Weights of a small transformer language model.
Training: a variant of Muon for these matrices, 481M tokens, 7345 steps.
MLP neurons of a small language model. Each row is named by its layer, matrix (gate and up: input weights) and neuron, and shows model dimensions 112-207. Each number is 500 + 40 x the weight over its row's rms, rounded and kept within 0 to 999. Numbers have three digits each. A neuron's up and down rows have the sign that makes its largest values positive.
After each neuron's rows, "fires after" lists the tokens most often just before its 100 highest values on Wikipedia text that the model never trained on. A number after a token or word is its count.

L2.gate205:450452608489457496590560479519499577498532463461469525542462533453503435524525533543458545497496495487531460411471506490491505517539505596510557440566495563478450542500511499479488480473504498497498494495470531516469475467526514461515491487504537495496495475516480537387534491570538535506
L2.up205:488472591480490409518516488488429525526516448581526552451470512377452486502542519510536505462445485460500546475525510487473429454461530506554467463472496525506500526489539428465519520462500493534468554558524497489425435493410493465436510485529510500470332463457495565491481465558517503535
fires after: " " 40, " |" 21, " 0" 6, " rest" 4

L2.gate328:458418501549461504558442522533410580462511534518478445465494575472463479586493588503538531489515478496501379467553483486499536545472515496519537557493478485590482481559451400539494482417531496493516528525519506492526460506504523522428517568529536490456526495470502472560472506444466489527
L2.up328:477509515526441491569543443465460529483431503480459505486464493489498480441454498471525515535487563475480456576563538484507460530462434497523588614464554421440513511489480480558569516459558514481502532556561556516491529519461506537414468501468510510484509457471473517454531561477448468501
fires after: "\n" 89

L2.gate578:539580592545472478513496569505426525593455462513453501469495529488512511472514464579423519477469529551573462499509486470509530481510499483520536552550465518571469474544502488463480481533592506483450508481519419484516523539490506489485488550464482452482455486538510523522569511443501515448
L2.up578:532508508570532542519489498434525523427508518489520517502520455516463555472564522511447518539536524481526471456543384492606535502504515459484513499494510498573508536460528503465468485461537427529543412588502530626496454554520510539424470477476503473470520518489496498532464447504506510514
fires after: " 15" 24, " 16" 15, " 14" 9, " 17" 6, " 187" 6, " 188" 4

L2.gate249:507500553534421482514493518497525480486487537487446505563537427494470453467462523495498427485484474482557505572465484521511487523507518502563513473516498450512524430484519530490613527536540504499554458462444544491460473538468497513445459517526493560485453558507526476489479504552509482458
L2.up249:550461531527509490498508577508552524565518549549478488480428484485507438551510563505499449485477436541515534606504505408539498478478483503445516499512522396511505482519569516495503481547567458541552532538562467471513539546454527511556479484441455463463481502539504572562532535540529466444
fires after: " the" 50

L2.gate294:473521496367449568508414498532494510505460527604514569472457472456467518547509539523527513542543548504442500535525385434449514471524513409427569440514511570561541485455537495484477473504475481482560499473468533408510493473510577519454515440491487455530501529524503481586547539532440415429
L2.up294:497504473471405517406490501541523556525494580435539483616430478461550488569485481533516501557547536548520481529519522469522514454541498472542496495499544583485494533556501546477524474424413525475559488492457503486467502523482536572538485510434559500566478513538482439467512497568445502490
fires after: " |" 35, "$" 20, " the" 8, " of" 6

L2.gate166:500492603517501586558531577413566512480465523492457491453518429468505531465548516533474509505446513480553474522515519540487487487485502419452458461616446541499525496554492453424515484560519469408508493479488472524480542580497557472440416493421483424520505446510461545471456516476496518522
L2.up166:483474531548517491554481477526506481487529495506453523418588498410511509445501434584496513486446524524449546560485486479508580466454543451467442421537492591563473477577510508523505525527543446521537485547586510445523531534485515489491551521477532501492477519494437471575469486499494558477
fires after: " the" 63

L2.gate99:446437486471520550537491534436551511536582440530525487487451504506518422446506566594511489485505428559484456529506506511520483462472443495411519432466498514505581496462528471515522545499487473526491477518560516530558463546453424534451547483475494484526501513515500567453555496480552495436
L2.up99:546548573491487466448503435464526450555525464469518531547476483556465497466452500543476523537459453517503485542389522442485532509507439504528432463510443527425468432511513457486515544525458515514469442514503564402481452553458493483519478527521478441471494452517564525428472499549535574502
fires after: " the" 49, " The" 14, " his" 6, "'s" 4, " Their" 4

L2.gate607:483465490477515472549510476481507462546520457440541544458521422504510508494479467517575495512476519498506490498474510473509474517535442498522517495531570477452505467510496551457477508486498490433549502547547519546505494526535511443472507493533448464463517488478520506537534543404507480458
L2.up607:477442426490532544505489506441551526569483480454510478425525460476498486538465461415582516509454502474514498487473481481567558486492477512528496492592576491456413401493433522467531508522566424465524513592568545503533500557466511463492532518396452444513507484445506536552477496478458490504
fires after: "\n" 100

L2.gate457:447463447472473478480461444497511512464486498468548520537489512520530525524530551508458501432485487525478543466492527400521455524525473527492509538541578452527555497452476501535485460511479507536481509513515399473520489562562527401551429517475553475462423492489488552509474541498437539442
L2.up457:491507449442577509466496548466490522518542473525500459533505485469477515506584504399479465464510556451494479444516461441463502479463496506472525489455504499505559555580478569485464438472511489560485403520512481516585468545536516480477486438491485527486474429546543589464562533472506555480
fires after: "\n" 78, " the" 13, " The" 4

L2.gate475:532502494525471462447505480517564501482550474494464482494499436484488469496506491491510506504464514466502435586533491502503472481520470421472482518462523476491528553445557479595530523475464561507448509557511481515512450490477501533520518508481484476529509483568504482524464429524508463482
L2.up475:522429430530479467436541426479496554569479578440468480506561506470477573599563488495524567447462474477522469496493482491526491476519479535426468532539480505497448550500552455507491429476486565480542506574528495449531525542453528520441538555501529569489551525485488509488465535517546473482
fires after: " the" 45, " The" 10, "The" 6

L2.gate27:503501439497473539523502494505457468532540449480492510529430522462549500495547441482478491520461503556500529463539465535546461555473498535494500516485479503498488449571465553612470508477526485461422533493415495489526509517570483499484522473429487407489498445491493503500517444483552493466
L2.up27:498503565496429532518469450451464494483548445561514546410466516563553490496529600479633534510404519515588465475470470434546512546450440514547514481523506447498527570560514529516560430471497544503508512453561439496515499550505561494520485460548480484565486407441533478498534527533545487468
fires after: " the" 19, " 2" 18, " 1" 10, "The" 5, " The" 5

L2.gate513:512511497495459478522473436465516489569509463475532484533482542511497519466551538495505483482520407452460550461537559483510535494473461535465421640481535445529483458447524445573444491462537459541573549535468427492472509486536565464543514572456483466532518475543560501478540478565476473554
L2.up513:529484455507454560516530412425521530571555510503486505415561504497463495479580450496487571454453418521530516512562504538531564506457501451507499493517522482552467491446515467536520473516562458487543560430483450490470490500446458486535518560591479541544452444562455449475542494487452487492
fires after: "\n" 44, " Uttar" 6

L2.gate608:463443488515520565500466490487520519554524519628437548551446459588478453518510496504532488489468461528431584467494511463446497462536508517479550452495507559492493488531512500549474475432496494464476534576483437479496470469477420521560510455453484544539512468510477554464466497545546463515
L2.up608:453486558501535555437451519552504464605518513549473530540438495500445556512516465528537517477493578567548576435469495523439517466571533417499457499504461531450415473514516484511473524505508545508452516529505506484483455499515514467499508510472487480508538506506490504479498458449581515500
fires after: " the" 22, " H" 17, " Ch" 6, " P" 5, " A" 4

L2.gate481:514507500457615447466554548470488522413536487496505484530458470524467460531430502571491520543550518442442458487468494522533437538528499472483570434458506521550564506472458535476441537553490566498503486520452566581510558545502487507602515560445408464459552447532522467489511548525492437452
L2.up481:504480532494532554473544523508462427585462500550516532524483483481451484497492508459569551486550463491429440517463504504592571511453560541474465481461505475540487443554480504483536567533474552424485541445498561465516520526416504514517572453558456524496503516519509451428450517527482573483
fires after: " the" 27, " a" 24, " 46" 4

L2.gate613:568531473452549533511479470524454501516473504553511502394490546511524504534487522536534514517452484485522556564506444455435471569485520497527494492542454471501492518511501497513537439515504452490565442564577497509454492509489524494498500487482487517596497536593529516567466484435516459541
L2.up613:524501500489509530516555458501528482519564481503467495457484502496504445521473451502475557498536496478530539598513467518513515553498473483547484486499512531516405475548503495484576535563535502546553507484616506514494355490553466472482437424409413453509558497470423513515526506493467532460
fires after: "\n" 48, "==" 11, "===" 11, " career==" 10, "==Career==" 6, " ===" 5

L2.gate530:567456462485376540493463469467547422495534490526490464555473483562440474460507546542440471604510404526496534489522639519477563484533536528428535504478561513454464504511508486500485532539538516409433564518448479449484571499540569486563468519546445536478472468529457466434551463491480489516
L2.up530:545437471525509497483426529529566467458554410458459510495487483492474498461508593538516505546488524519437438530528512517536538459519472422434480550572533501487496523418478478435539480505555590458490546448467502522516591508469541567561489530556466436554458428568545521489474487539511476542
fires after: " the" 21, " San" 15, " in" 8, " York" 6

L2.gate243:500492511496536409470506426524516515420440502512414520422499430466467502453491528484518526568499492494525514490541458503515516487483499480527498523552475537547504510519494521444516466559543487505515475485497618480477402554506456507453484419432528506513489511516543541520527445441532471535
L2.up243:494533522480432473470482539502448543529450513501503504483496452402463488492497442459428500559535480506481433585418454465530442480523485458534475487503542497499538507548488497467492437483559461543483466487566517574488532545484503449467461529493479408571459542492515570503535502504504563528
fires after: " 15" 28, " 17" 26, " 16" 16, " (18" 6, " 14" 6